config.toml
num_hidden_layers = 26
hidden_size = 192
num_attention_heads = 6
num_key_value_heads = 6
head_dim = 32
intermediate_size = 512
vocab_size = 537
hidden_act = "swiglu"
norm = "rmsnorm"
norm_place = "pre"
norm_eps = 1e-05
positions = "rope"
rope_theta = 10000.0
rope_fraction = 1.0
qk_norm = false
attn_scale = 0.177
bias = "qkv"
tie_word_embeddings = false
parallel_block = false
init = "normal"
init_std_qkv = 0.0472
init_std_o = 0.0472
init_std_up = 0.0472
init_std_down = 0.0
optimizer = "muon"
learning_rate = 0.0113
lr_mult_o = 2.0
beta1 = 0.95
lr_head = 0.00694
max_grad_norm = 0.5
warmup_steps = 200
schedule = "wsd"
decay_fraction = 0.86
decay_shape = "linear"
final_lr_fraction = 0.05
batch_tokens = 32768
max_seq_len = 512
doc_mask = false
train_tokens = 223800000
max_steps = 6830
dataset = "wikipedia_en"
MLP neurons of a small language model. Each row is named by its layer, matrix (down: output weights) and neuron, and shows model dimensions 0-95. Each number is 200 + 20 x the weight over its row's rms, rounded and kept within 0 to 999. A neuron's up and down rows have the sign that makes its largest values positive.
After each neuron's rows, "fires before" lists the tokens most often just after its 100 highest values on Wikipedia text that the model never trained on. A number after a token or word is its count.

L2.down225,195,168,201,207,174,259,164,223,202,157,159,166,191,201,199,231,228,198,192,190,202,208,205,194,188,193,173,216,210,225,173,204,157,180,200,191,219,185,207,205,199,195,184,160,191,185,194,180,155,204,209,242,178,189,180,220,223,195,199,207,227,198,218,224,184,198,196,191,210,184,216,191,209,204,182,180,213,197,182,186,225,181,197,217,217,203,180,208,197,195,219,184,168,187,174,184
fires before: "es " 13, "al " 13, "t" 10, "ed " 8, "ab" 7

L3.down487,201,196,186,188,185,227,208,150,225,166,195,187,211,235,192,204,206,216,191,205,210,252,211,179,221,200,200,212,179,186,173,220,199,201,168,201,202,190,208,197,198,199,187,190,215,192,187,193,207,201,202,177,193,244,201,204,204,214,210,220,189,211,176,207,208,180,205,196,172,200,201,192,221,258,190,199,172,202,199,191,185,138,179,187,182,218,199,193,195,207,204,286,168,204,148,176
fires before: "t " 31, "il" 21, "t" 12, "er" 4

L3.down370,189,215,238,190,196,196,190,218,210,155,199,193,192,181,209,210,188,183,228,178,238,192,184,217,199,195,185,207,210,191,205,238,223,217,175,202,209,190,197,205,196,235,245,170,184,196,171,200,203,173,189,238,199,225,232,185,199,211,209,203,204,217,227,211,216,221,222,208,200,201,204,209,242,180,213,203,196,191,199,194,211,222,146,221,207,193,214,185,223,188,233,213,231,215,195,189
fires before: "ic" 15, "er " 14, "ed " 12, "ing " 12, "er" 7, "an" 6

L7.down75,199,215,201,159,172,215,214,183,221,207,217,191,192,174,206,152,180,223,178,188,217,185,179,198,233,215,212,210,206,206,220,205,202,213,194,218,202,178,200,202,177,226,196,199,216,161,205,165,165,197,187,169,172,148,213,181,197,207,169,222,210,173,187,201,192,158,224,221,210,215,181,178,214,227,171,185,192,185,175,189,201,211,219,172,170,202,195,229,205,209,197,189,203,182,210,233
fires before: "as" 25, "x" 14, ", " 7, ". " 7, "t" 7, "ted " 6

L2.down486,206,209,187,207,216,225,224,194,190,177,193,229,223,205,180,175,202,218,221,161,224,211,201,190,181,171,190,212,208,211,220,219,188,191,198,185,226,195,215,184,208,206,185,222,208,185,219,192,203,229,212,186,194,194,191,191,209,192,226,208,199,210,206,224,190,218,214,207,175,208,223,216,185,226,174,172,207,239,255,210,192,243,195,222,205,194,175,170,223,196,182,263,211,213,167,238
fires before: "st " 61, "k" 13, "m" 5, "ld " 5

L8.down367,195,183,246,183,164,193,185,219,182,213,223,195,216,208,201,208,212,199,215,201,198,202,206,212,254,184,211,192,188,173,208,231,185,211,217,184,229,206,198,213,185,245,214,201,184,189,170,179,193,203,215,214,200,177,187,196,199,173,205,212,214,223,224,196,180,243,209,265,218,176,183,185,216,197,196,242,201,227,259,222,224,218,226,230,232,194,194,184,168,190,219,205,147,229,202,230
fires before: "en" 19, "ber " 16, "b" 10, "an" 8, "en " 7, "in" 6

L22.down312,218,202,227,210,178,232,223,214,174,177,196,203,184,243,198,136,176,194,190,205,149,171,195,197,192,207,185,202,190,206,205,228,225,183,196,199,243,173,220,229,199,199,224,190,198,170,211,207,181,234,198,236,203,188,224,217,217,171,202,214,163,152,180,224,175,213,181,192,180,191,228,217,221,179,190,201,197,218,194,206,190,205,175,185,202,207,189,208,203,201,210,174,209,204,190,168
fires before: "to " 21, "t " 14, "g " 8, "ent " 5, "al " 4, "d" 4

L16.down174,199,187,239,147,167,197,170,149,196,172,203,205,191,166,218,193,174,182,205,188,228,176,193,222,232,229,209,199,224,231,183,212,194,244,228,210,181,211,211,203,198,192,187,171,196,221,192,188,235,192,143,185,192,191,164,189,224,203,175,216,204,202,168,198,183,199,226,195,227,199,191,185,158,187,210,189,216,187,207,249,199,217,208,209,180,170,235,208,215,188,205,196,189,175,163,191
fires before: " " 13, "e " 11, "a " 9, "e" 9, "s" 8, ", " 8

L3.down195,214,183,180,184,162,208,209,223,229,156,220,193,205,218,232,196,188,173,224,256,170,228,151,179,193,178,217,209,176,180,202,167,191,206,189,182,177,192,215,212,227,196,220,216,212,235,225,184,196,221,194,169,182,175,214,181,192,159,187,213,225,192,157,172,210,207,184,223,208,233,196,231,179,218,227,196,189,207,216,180,204,213,222,194,170,199,209,191,212,198,248,188,193,175,189,203
fires before: "on" 18, ", " 15, "h" 9, "on " 8, ". " 7, "." 7

L7.down97,191,182,213,167,195,148,197,234,209,193,198,238,196,211,189,215,194,209,205,189,196,188,183,206,218,203,209,204,185,205,157,191,216,193,195,188,203,192,218,203,217,185,222,178,189,207,173,228,219,212,205,200,194,172,213,193,207,196,220,211,222,186,235,171,168,190,214,172,202,224,199,204,192,213,163,177,176,187,224,198,189,196,204,183,213,170,166,216,203,171,212,193,196,217,226,208
fires before: "ip" 23, "–" 13, "s" 9, "or" 7, "ed " 6, ")" 5

L2.down387,199,206,228,210,200,220,184,214,183,197,215,206,183,189,197,223,210,181,185,178,240,202,167,214,190,221,185,198,210,196,203,211,210,191,192,169,189,186,215,200,215,214,226,199,221,184,178,195,212,168,208,216,182,216,214,171,195,216,210,228,206,200,226,204,211,226,186,213,181,200,216,200,187,183,187,209,219,203,206,224,239,224,163,207,227,193,208,181,216,190,214,206,211,177,171,227
fires before: "ic" 19, "er " 11, "ed " 10, "an" 8, "ing " 7

L4.down128,229,188,182,207,218,231,181,223,214,179,209,211,187,205,207,171,193,210,148,200,211,182,207,219,211,212,176,198,196,209,223,198,231,189,190,174,185,205,200,236,187,204,207,221,169,189,188,175,202,183,187,199,215,238,214,193,216,219,190,190,214,192,177,232,233,211,204,222,221,179,202,203,183,202,184,243,175,224,178,184,229,192,190,186,218,206,207,170,209,197,228,207,188,170,207,251
fires before: "t " 27, "il" 20, "e " 10, "t" 4, "ed " 4

L4.down122,194,211,195,178,177,183,185,211,197,196,200,205,203,172,204,165,217,188,170,204,195,178,173,205,207,178,209,231,211,199,210,232,184,214,185,146,216,194,182,194,216,184,229,198,177,241,192,195,195,183,196,224,241,218,176,194,204,203,192,210,184,208,193,182,215,197,222,142,203,231,180,228,207,187,189,197,157,213,205,206,190,207,209,188,189,217,209,190,230,198,191,201,211,195,170,199
fires before: "p" 12, "c" 10, "t" 9, "ic" 8, "pl" 8, "u" 8

L2.down166,199,193,191,199,185,177,205,161,204,195,190,197,204,191,182,166,208,184,169,172,182,205,193,217,189,214,200,202,232,166,189,218,185,193,188,232,185,188,207,204,194,233,174,168,212,190,198,184,237,203,195,219,186,172,252,203,205,201,216,205,161,196,187,224,209,195,188,235,199,196,221,209,181,196,174,213,223,193,163,187,201,212,182,151,188,177,248,192,243,228,220,212,171,202,203,222
fires before: "am" 26, "r" 11, "ar" 8, "i" 7, "in" 7, "a" 6

L10.down465,195,219,223,219,178,196,209,200,161,201,226,166,186,213,202,212,184,194,163,197,185,213,179,198,178,232,169,156,196,198,209,239,241,222,230,204,220,210,182,173,173,225,211,208,214,162,164,211,211,191,187,205,192,185,205,169,189,186,203,187,204,207,188,198,212,198,203,208,180,201,229,181,176,198,239,206,231,199,208,223,202,217,176,202,210,188,178,208,235,189,206,166,225,200,163,191
fires before: "n" 26, "y " 18, "ur" 9, "ia " 6, "i" 5

L14.down187,229,209,258,181,215,207,211,230,182,178,201,204,145,219,207,215,216,213,219,208,209,176,221,222,187,217,210,160,171,193,174,213,236,238,188,220,227,199,217,171,181,181,202,196,179,184,202,236,214,181,229,199,220,218,200,184,159,186,223,209,198,178,209,203,175,216,205,179,217,204,211,209,193,204,210,219,209,208,184,235,208,225,190,213,179,207,182,196,214,198,200,214,207,185,172,224
fires before: "s" 24, "n" 20, "o" 7, "y " 7, "si" 6, "k" 5

L9.down296,195,207,192,219,176,232,192,187,241,155,225,217,225,217,195,182,217,201,213,201,175,232,214,182,204,205,156,179,208,232,233,219,214,194,224,149,203,198,155,169,200,185,217,237,219,178,236,171,188,191,168,200,209,194,198,228,188,177,198,197,168,200,213,181,189,165,219,170,170,175,205,186,213,174,214,242,208,229,176,218,189,201,182,228,194,216,218,184,193,235,208,221,186,226,183,211
fires before: "l" 21, "s " 9, "ent" 8, "es" 8, "ent " 6, "t " 6

L11.down115,228,207,242,177,206,210,197,193,197,191,204,221,189,208,191,193,216,192,248,208,202,216,239,218,189,255,224,211,218,216,217,195,173,230,240,172,192,212,200,200,188,210,232,181,178,195,208,226,180,193,194,193,178,217,199,185,216,198,203,200,186,227,184,173,170,179,188,169,217,186,210,220,207,182,235,205,190,187,219,226,223,191,214,224,175,208,211,214,207,199,172,214,171,174,207,216
fires before: "e " 24, "a " 14, "e" 9, "g" 7, "ing " 6

L12.down412,166,188,212,211,218,223,206,209,197,195,185,190,204,203,182,180,220,182,242,184,205,231,227,214,186,214,206,206,201,173,204,173,205,225,219,191,201,221,203,214,219,235,206,155,216,165,201,181,204,195,216,217,196,196,208,136,187,226,178,197,233,235,220,218,179,180,207,188,242,190,218,177,191,194,204,202,170,176,207,215,209,214,168,182,209,202,206,201,186,182,197,197,192,190,187,193
fires before: "t " 36, " " 17, "ed " 7, "s " 5

L16.down25,204,160,197,206,203,209,158,167,221,211,209,206,207,188,204,187,195,211,210,188,202,196,214,219,182,232,173,195,190,205,237,194,207,181,201,188,223,178,166,213,192,180,218,152,188,195,189,183,204,220,178,189,189,169,205,150,200,172,190,231,226,192,194,192,203,179,224,180,238,198,209,195,223,172,190,221,199,175,238,208,246,209,174,166,199,201,224,185,179,224,206,169,215,204,177,195
fires before: " " 13, "ent " 12, ", " 10, "s " 6, "ent" 5, "v" 4

L2.down427,192,201,171,193,203,203,208,200,194,198,213,219,189,192,194,215,174,178,207,221,268,189,204,192,222,201,219,219,213,214,231,213,161,190,212,220,218,174,218,213,181,205,189,188,188,201,190,204,196,192,218,185,222,253,188,218,229,172,221,170,208,212,153,206,216,196,188,209,193,202,239,196,207,217,213,204,191,151,183,193,211,214,241,184,202,194,228,236,188,177,210,243,218,210,206,195
fires before: "the " 29, "B" 5, "a " 5, "M" 4, "A" 4, "\"" 4

L19.down114,221,230,224,215,213,217,151,203,185,197,156,193,209,184,207,186,176,234,186,191,172,201,159,197,167,195,165,203,220,217,205,165,192,194,207,238,213,205,169,177,223,225,221,238,209,219,188,182,193,184,214,164,217,181,200,184,202,217,190,185,218,186,208,206,220,199,206,216,212,165,208,199,173,212,187,174,234,243,205,229,197,174,205,216,220,203,184,174,178,211,199,191,216,191,222,212
fires before: "e " 35, "ed " 11, "e" 10, "er " 5, "ing " 5

L21.down436,203,199,220,183,209,186,190,180,225,199,185,192,189,205,184,180,165,245,195,210,204,209,205,186,178,210,159,221,197,219,210,196,188,228,233,194,182,168,180,154,176,221,205,216,177,207,218,167,178,176,223,166,203,178,178,181,191,203,196,161,192,210,185,194,212,194,188,218,197,200,184,199,205,192,169,162,203,210,196,180,236,208,180,173,238,219,193,208,185,189,204,195,179,155,185,171
fires before: "er" 36, "er " 16, "ed " 15, "on" 6

L15.down24,184,177,202,202,190,214,189,199,199,222,170,194,202,197,221,203,178,224,177,173,231,172,193,199,211,212,207,230,211,197,205,188,189,180,275,208,198,198,194,156,184,191,201,234,210,202,232,203,203,203,205,197,191,202,163,175,220,206,200,193,205,211,199,177,224,148,228,224,202,174,214,207,208,185,185,177,201,207,227,249,201,158,174,197,218,209,209,193,226,211,195,197,235,208,197,198
fires before: "e " 59, "e" 11, "m" 4

L10.down129,186,203,206,217,193,201,180,247,186,225,193,198,206,168,185,199,205,190,212,192,207,191,226,201,218,194,163,223,269,222,173,215,205,206,193,194,194,202,160,164,209,203,251,207,184,233,190,201,197,210,207,197,174,180,220,188,192,192,202,183,224,215,227,201,248,197,172,180,197,172,206,226,200,198,180,199,205,226,187,149,201,172,179,169,162,205,180,172,198,198,190,183,199,190,191,192
fires before: "ent " 21, "u" 16, "en" 13, "ut" 8, "ed " 5, "ember " 5

L3.down395,195,207,205,173,200,191,207,217,207,203,210,190,208,185,217,194,201,209,204,174,219,218,217,202,237,211,212,193,227,207,206,173,224,209,232,187,192,209,160,182,184,164,200,196,217,172,159,190,224,211,198,206,219,184,195,190,168,215,171,216,192,244,185,207,196,232,209,229,205,203,178,170,218,206,205,201,197,183,219,188,212,185,232,221,219,206,187,159,241,195,183,202,178,207,229,243
fires before: "\n" 51, "\n\n" 19, ". " 14, "; " 4, ": " 4, "==" 4

L3.down346,215,160,215,185,205,155,210,226,200,202,172,212,193,176,207,174,193,198,199,254,190,221,187,194,253,225,193,187,231,159,173,208,178,200,174,163,190,187,217,205,197,236,241,203,236,218,205,242,182,211,200,218,195,184,203,171,221,193,220,208,219,208,186,224,198,252,190,205,213,212,219,211,218,179,220,187,182,234,165,192,208,196,194,205,203,212,194,193,187,185,175,221,211,179,211,203
fires before: "e " 14, "i" 11, "t " 9, "a " 6, "f" 5, "ter " 5

L15.down464,233,210,204,188,192,195,193,180,223,221,219,192,205,190,178,213,216,208,213,218,178,191,190,257,178,190,201,225,190,220,173,223,205,184,171,190,206,187,216,205,196,208,216,207,162,178,188,198,205,176,198,237,225,186,177,197,184,194,187,205,190,168,178,211,237,210,188,241,228,189,210,190,227,216,173,225,163,226,196,199,199,183,187,200,243,203,206,161,206,235,199,200,205,183,211,178
fires before: "t " 13, "ing " 11, "e " 11, "s " 7, "t" 7, "er " 6

L21.down131,222,236,226,216,188,223,183,188,190,211,209,179,209,196,198,169,201,173,204,226,194,229,177,225,232,221,183,219,174,207,202,213,178,170,178,197,201,183,208,194,205,188,233,186,159,197,201,211,187,202,172,186,202,208,176,192,229,207,168,234,160,174,202,219,217,195,185,180,196,228,176,227,209,193,199,182,206,227,204,214,186,184,161,223,197,226,200,184,215,211,205,212,238,196,213,180
fires before: "t " 62, "t" 24, "ts " 8

L2.down394,216,227,184,206,208,188,189,192,204,198,207,203,170,161,183,170,174,214,213,198,174,184,217,197,201,220,213,204,215,200,214,220,193,190,160,200,186,197,184,208,192,236,187,221,247,218,190,202,241,191,194,205,183,182,229,171,189,193,156,195,192,204,193,201,208,184,195,228,176,232,186,252,204,208,193,219,168,183,205,195,234,201,177,201,223,186,213,171,202,193,238,194,203,203,239,229
fires before: "am" 26, "r" 13, "in" 10, "ar" 7, "il" 7, "i" 6

L2.down1,193,196,203,205,217,201,216,224,170,222,195,193,197,187,179,202,234,191,186,226,213,205,165,234,222,179,251,215,196,212,202,190,217,197,199,203,131,207,194,180,179,229,205,217,234,200,200,184,229,176,198,188,166,182,196,225,186,181,230,178,207,179,222,189,212,197,191,216,209,192,176,214,179,208,198,165,182,184,196,207,210,181,177,196,176,193,212,204,179,204,182,208,183,183,209,206
fires before: "y " 22, "ag" 20, "ce " 14, "\n" 7, "ent " 5

L4.down260,215,237,207,182,212,204,195,212,169,174,213,169,203,214,202,207,186,207,210,167,171,124,190,209,188,225,202,176,222,187,181,175,237,190,218,166,223,192,244,213,185,218,221,201,200,219,222,221,189,192,206,189,172,157,204,198,210,221,189,215,219,190,213,217,239,210,186,196,199,200,211,215,204,173,187,206,184,223,203,161,165,169,163,182,178,195,217,164,184,177,201,215,194,191,217,192
fires before: "i" 14, "e " 13, "an" 10, "ation " 9, "ul" 8

L14.down501,198,206,186,231,213,215,169,235,211,197,215,191,191,216,195,199,187,211,225,189,188,225,169,182,207,198,231,181,199,208,182,214,176,202,193,244,220,198,211,187,207,180,195,195,205,230,215,232,186,228,186,186,193,160,203,182,192,222,173,204,179,212,222,179,178,206,194,190,180,239,155,211,234,193,199,200,171,201,191,172,224,171,236,209,159,171,194,214,197,206,184,211,179,224,216,237
fires before: "op" 41, "s " 11, "s" 8, ", " 6, "ing " 4

L2.down267,202,196,231,209,203,193,193,176,168,189,204,186,210,189,200,144,190,203,186,206,164,201,190,232,204,197,220,209,197,183,196,194,216,168,198,170,205,166,192,180,209,173,241,238,194,219,199,223,176,204,185,240,240,246,168,193,196,203,190,203,196,206,185,203,235,210,218,199,202,213,182,219,206,202,224,178,189,204,179,186,223,223,220,185,156,207,171,177,205,214,212,184,185,184,232,197
fires before: "p" 13, "pl" 13, "t" 10, "c" 9, "u" 8, "ist" 7

L3.down417,203,184,231,206,179,210,182,237,200,211,202,220,207,184,181,209,213,224,202,201,191,222,205,200,203,193,189,210,193,214,201,193,194,157,191,188,209,189,182,179,218,252,208,199,192,199,177,192,219,238,203,241,184,204,177,176,233,223,208,214,196,212,193,168,202,185,182,214,203,217,190,187,200,196,230,209,224,213,236,201,219,213,229,201,205,191,204,194,212,215,219,206,178,210,187,207
fires before: " " 33, "m" 11, "s " 9, "b" 8, "an" 4

L4.down9,201,226,215,213,184,230,205,183,213,156,179,158,207,196,220,160,170,213,170,184,211,213,169,142,218,213,208,225,223,194,187,188,186,169,163,191,173,184,195,209,171,195,210,202,232,198,192,184,198,194,202,188,199,223,237,168,190,229,226,186,229,175,191,190,195,202,204,209,178,213,205,189,207,233,171,210,192,215,183,185,198,185,185,186,201,189,185,186,231,225,198,235,157,167,182,237
fires before: "t " 31, "il" 21, "t" 11, "ted " 5, "tion " 5

L22.down393,198,201,193,216,196,217,185,143,208,204,235,174,210,195,190,183,199,193,169,174,198,191,194,214,188,220,198,204,197,179,210,202,199,156,223,174,184,186,204,249,187,173,197,156,192,185,224,200,209,236,172,221,201,223,143,176,186,209,185,186,211,222,198,177,199,188,233,189,188,202,188,191,197,198,213,218,182,185,230,236,193,198,178,215,178,154,211,215,188,200,209,194,181,168,169,195
fires before: "ed " 27, "s " 14, "e " 10, "es " 9, "e" 5, "ed" 4

L20.down111,171,218,213,225,198,214,161,179,180,173,191,223,179,213,156,196,207,182,212,213,231,185,219,208,207,209,198,236,211,211,228,237,202,182,184,216,191,199,212,197,193,208,189,198,200,206,210,215,171,193,189,212,244,218,209,202,205,197,186,182,192,206,183,201,176,186,200,228,194,210,204,208,209,200,190,237,203,200,173,236,232,222,214,206,164,189,219,202,174,213,217,207,179,203,201,164
fires before: "the " 38, "a " 6, "th" 4, "to " 4, "s" 4, "t" 4

L18.down135,224,195,226,179,181,181,195,214,209,200,207,202,211,174,173,181,198,197,207,219,194,187,213,207,228,168,235,189,194,171,233,237,225,204,177,197,230,171,217,225,155,206,238,204,193,227,175,221,206,216,219,204,190,200,215,207,209,226,188,225,206,210,217,182,165,192,225,201,213,171,215,191,184,175,205,180,209,208,243,243,190,215,183,198,242,178,210,201,212,217,219,237,177,189,188,190
fires before: "m" 17, "ber " 16, "b" 14, " " 13, "ent" 6

L15.down115,217,238,135,197,160,224,221,173,208,194,170,181,200,188,209,210,220,204,214,197,196,197,187,177,197,221,217,186,188,190,180,216,214,185,213,213,180,183,197,201,235,183,211,261,167,187,176,185,166,166,185,203,180,224,204,182,186,156,197,216,223,231,197,178,211,227,212,186,218,217,223,221,217,192,247,235,230,189,203,197,213,196,156,229,235,197,188,168,204,243,168,225,198,222,187,201
fires before: "on " 14, "h" 13, "on" 10, "t " 8, "th" 6, "s " 5

L21.down451,194,206,217,189,200,208,201,191,167,182,223,202,169,199,222,198,208,201,237,187,186,168,193,226,192,202,191,225,185,216,187,168,199,193,166,167,173,191,212,196,242,203,190,176,196,216,186,202,230,198,162,211,191,227,159,187,199,178,167,192,178,192,178,176,185,202,185,238,199,205,202,172,208,189,202,190,205,184,199,203,220,213,224,184,220,210,204,244,218,193,239,207,190,155,201,183
fires before: "g" 17, "e " 13, "el" 11, "e" 7, "a" 6

L20.down191,207,211,210,223,204,234,223,221,178,179,234,203,211,200,187,220,203,197,187,190,197,217,237,188,212,194,183,195,202,196,203,203,196,175,201,154,199,197,204,188,189,217,245,226,189,192,201,234,214,217,189,214,215,179,221,240,223,206,200,170,234,201,225,203,225,180,152,182,197,153,227,198,184,191,200,244,168,221,167,182,231,200,206,171,206,199,243,187,184,222,193,205,182,196,168,198
fires before: "ent " 40, "ent" 27, "ber " 24

L3.down317,212,174,201,211,209,166,224,205,188,249,235,197,186,207,191,158,225,184,207,206,189,192,192,198,233,243,227,194,237,202,207,211,230,200,232,179,171,177,194,191,175,208,210,196,188,204,220,186,183,180,181,203,191,181,169,232,194,182,211,202,204,241,200,179,196,197,155,213,187,199,165,263,209,217,189,181,176,203,212,209,210,214,197,182,176,186,180,187,189,194,185,229,170,205,213,231
fires before: "ag" 18, "y " 16, "ce " 10, "g" 7, "ent " 5, "'" 5

L2.down195,252,219,195,201,225,181,178,207,213,211,228,212,215,186,181,214,252,198,213,216,175,213,181,185,211,205,210,210,199,200,191,203,203,165,196,214,186,192,194,208,206,149,221,189,194,140,194,226,167,201,195,213,191,225,187,174,208,186,199,192,175,165,195,213,227,222,199,199,208,188,201,272,191,175,204,225,183,183,185,205,197,211,204,242,184,239,183,211,184,218,189,230,214,170,218,162
fires before: "t" 24, "s" 12, "tr" 10, "si" 10, "c" 9, "i" 5

L4.down377,217,239,231,214,206,201,201,183,208,213,209,222,217,219,171,203,201,200,217,166,236,192,150,192,207,203,177,205,179,175,212,185,223,200,200,195,195,182,182,200,223,194,196,228,234,192,198,200,217,218,207,186,177,213,172,203,195,223,199,217,216,209,214,225,180,228,196,202,203,229,194,211,242,215,176,182,185,185,194,160,168,228,180,230,190,230,181,209,174,188,213,246,192,220,183,225
fires before: "ld " 33, "k" 10, "el " 6, "y " 6, "ation" 5, "ic" 5

L7.down454,228,162,186,198,200,250,187,247,199,205,199,172,201,195,199,269,213,168,213,207,191,222,201,212,201,203,174,179,225,201,158,182,159,193,194,162,224,219,221,176,204,141,212,165,193,219,209,204,159,198,197,214,191,165,135,192,184,201,172,160,196,212,208,210,179,183,174,195,198,212,204,180,190,197,175,197,203,217,203,196,214,199,198,203,179,218,180,199,185,200,192,174,198,195,205,214
fires before: "es " 18, "al " 11, "e" 10, "e " 10, "ab" 9, "ed " 9

L13.down128,229,196,183,221,143,223,215,211,191,217,161,215,157,203,193,216,163,218,201,208,182,227,184,205,213,211,208,233,162,188,185,201,224,207,239,190,182,212,178,214,237,195,186,214,200,186,212,203,195,193,244,161,205,192,177,191,195,193,172,212,240,172,211,214,216,190,200,215,229,210,203,207,211,180,259,206,200,205,212,188,220,186,191,192,197,218,204,190,181,191,236,194,197,200,202,201
fires before: "on" 18, ", " 14, "h" 9, ". " 7, "e" 7, "." 6

L17.down199,195,175,219,201,208,166,172,192,214,214,194,244,170,208,179,219,170,245,229,184,212,182,177,250,199,167,216,185,199,235,188,213,211,218,175,199,185,168,172,169,206,182,201,176,175,221,209,216,191,207,185,209,223,198,174,188,204,219,193,175,211,219,225,203,163,179,197,190,232,197,186,205,197,173,174,222,211,218,177,197,199,169,201,206,182,179,208,194,224,191,191,192,209,261,207,229
fires before: " " 60, "a " 18, "s" 15

L15.down147,172,205,234,225,175,163,191,202,209,188,201,211,226,197,224,198,193,205,233,198,192,148,189,219,187,206,209,209,190,230,227,156,183,212,217,189,161,212,223,250,180,196,221,179,176,193,195,198,204,191,196,187,205,236,193,180,204,228,181,204,208,221,230,156,171,219,230,189,222,210,215,175,225,200,214,177,207,201,224,210,182,195,200,193,173,185,202,206,213,198,195,185,189,174,188,221
fires before: "y " 18, ", " 12, "ly " 10, ". " 7, "s " 7, "s" 5

L3.down16,196,194,213,209,202,207,201,211,193,199,199,228,211,242,188,253,186,191,167,156,210,189,187,199,201,189,193,186,220,201,198,205,221,214,213,169,242,187,215,172,197,231,213,177,192,217,216,222,193,216,198,206,218,157,166,169,172,190,210,174,185,238,194,161,236,186,195,235,160,194,199,193,178,169,227,210,231,209,209,239,190,204,225,164,217,211,181,196,202,177,202,196,195,195,200,177
fires before: "i" 17, "ed " 13, "it" 8, "ic" 7, "ia " 5, ", " 5

L14.down62,191,206,201,206,222,210,243,187,198,219,186,231,206,212,191,226,240,216,187,214,227,207,203,216,198,185,214,213,199,179,189,167,201,148,233,183,199,229,226,167,195,165,220,213,206,200,210,221,209,195,224,216,238,225,219,217,191,194,219,141,220,227,174,202,222,197,197,203,183,185,231,233,214,170,199,208,212,198,187,182,210,217,216,215,205,166,202,209,179,196,211,206,197,203,210,240
fires before: "k" 25, "k " 16, "ent" 14, "ent " 8, "y " 7, "y" 5

L11.down389,174,212,216,205,210,221,197,175,213,179,194,220,187,245,181,241,234,192,209,230,223,185,202,163,211,202,192,218,206,196,196,203,201,206,201,174,224,228,165,193,242,175,234,185,180,185,204,186,209,194,192,192,223,193,198,188,206,206,181,197,211,202,207,235,194,180,197,185,242,193,221,227,178,177,182,202,203,227,166,193,246,206,159,182,179,206,219,204,162,202,199,180,204,220,197,199
fires before: "ent " 21, "a " 20, "ed " 15, "es " 9

L15.down45,195,195,170,173,169,208,190,206,179,208,180,180,177,203,174,202,185,214,230,194,181,210,177,193,188,189,214,218,231,227,218,213,187,204,195,194,187,199,183,193,225,230,206,202,184,186,189,245,244,188,226,201,211,210,184,184,177,192,156,178,203,216,233,190,231,211,202,236,230,214,195,188,193,169,228,196,220,144,209,228,210,208,192,210,198,204,228,185,190,207,200,204,197,210,184,168
fires before: ", " 34, "\n" 11, ". " 9, "==" 5, " " 5, "; " 5

L2.down504,201,214,211,174,204,184,214,224,165,228,242,193,234,206,184,242,201,206,194,221,212,186,210,201,212,187,182,208,199,195,212,222,211,181,225,166,188,189,150,215,188,203,213,245,201,164,193,204,234,218,183,237,178,235,220,223,204,222,183,187,176,216,215,180,248,221,200,188,192,194,205,209,202,170,220,257,231,186,197,228,184,200,186,226,209,196,211,164,212,200,222,174,167,218,199,177
fires before: " " 29, "b" 9, "ent" 9, "p" 7, "n" 4, "an" 4

L2.down342,220,231,206,208,211,176,212,202,210,173,190,169,189,224,183,225,194,235,206,201,189,188,197,211,222,237,190,190,227,191,127,197,209,204,222,198,172,200,214,226,220,205,214,217,194,207,211,242,210,205,197,180,180,185,226,210,200,167,182,158,202,182,203,222,200,214,196,189,186,215,200,194,241,193,198,206,176,188,181,204,162,181,176,204,177,222,210,176,218,183,198,211,218,165,212,193
fires before: "g" 16, "i" 14, "e " 13, "an" 11, "ation " 9, "ul" 8

L12.down233,183,247,177,215,177,197,186,216,227,189,198,187,192,188,196,202,189,158,214,216,192,202,246,216,217,217,216,205,212,192,183,209,214,210,222,207,206,152,191,200,242,150,192,196,193,212,181,207,217,226,208,198,193,175,203,180,180,208,168,206,194,225,190,221,180,211,203,221,221,210,177,192,208,205,208,178,168,171,199,191,187,216,237,223,169,215,220,213,224,177,213,175,176,192,212,207
fires before: ", " 29, ". " 15, "." 8, "\n" 6, ": " 5, "qu" 4

L4.down203,184,160,202,188,209,172,214,206,172,217,234,195,217,176,197,187,214,181,206,232,185,180,190,213,225,206,194,187,218,217,204,208,215,201,228,165,207,193,180,198,160,220,203,156,217,208,202,171,202,195,202,207,221,191,202,215,191,179,254,184,222,229,187,171,189,181,214,227,162,212,187,223,210,195,181,194,202,196,206,191,221,184,210,215,182,178,201,220,199,206,160,223,185,172,181,222
fires before: "ag" 21, "y " 19, "ce " 14, "\n" 7, "ent " 5, "n " 5

L8.down450,237,188,223,182,176,199,197,202,187,175,213,209,198,213,217,175,178,180,188,224,209,203,175,166,191,224,194,195,192,242,217,216,229,191,173,167,195,163,213,231,199,215,192,199,209,210,179,211,165,191,236,218,200,196,218,182,191,200,218,214,237,206,203,198,184,225,201,191,176,217,172,211,176,214,189,190,141,205,196,167,211,186,197,204,188,177,193,193,180,203,182,216,159,224,207,250
fires before: "ud" 29, "v" 11, "t" 10, "ed" 8, "il" 5, "t " 4

L9.down499,226,190,179,215,219,169,177,217,189,173,194,230,235,214,202,181,211,203,195,219,231,188,171,213,198,203,232,193,243,197,183,209,207,232,214,214,207,178,227,245,177,189,169,231,215,207,175,227,198,187,216,202,217,257,166,161,191,209,184,220,216,181,159,227,185,224,198,182,199,198,219,171,200,199,194,215,200,166,178,198,220,202,209,212,216,167,217,200,214,209,185,204,177,188,186,194
fires before: "ers" 38, "the " 7, "pl" 6, "a " 4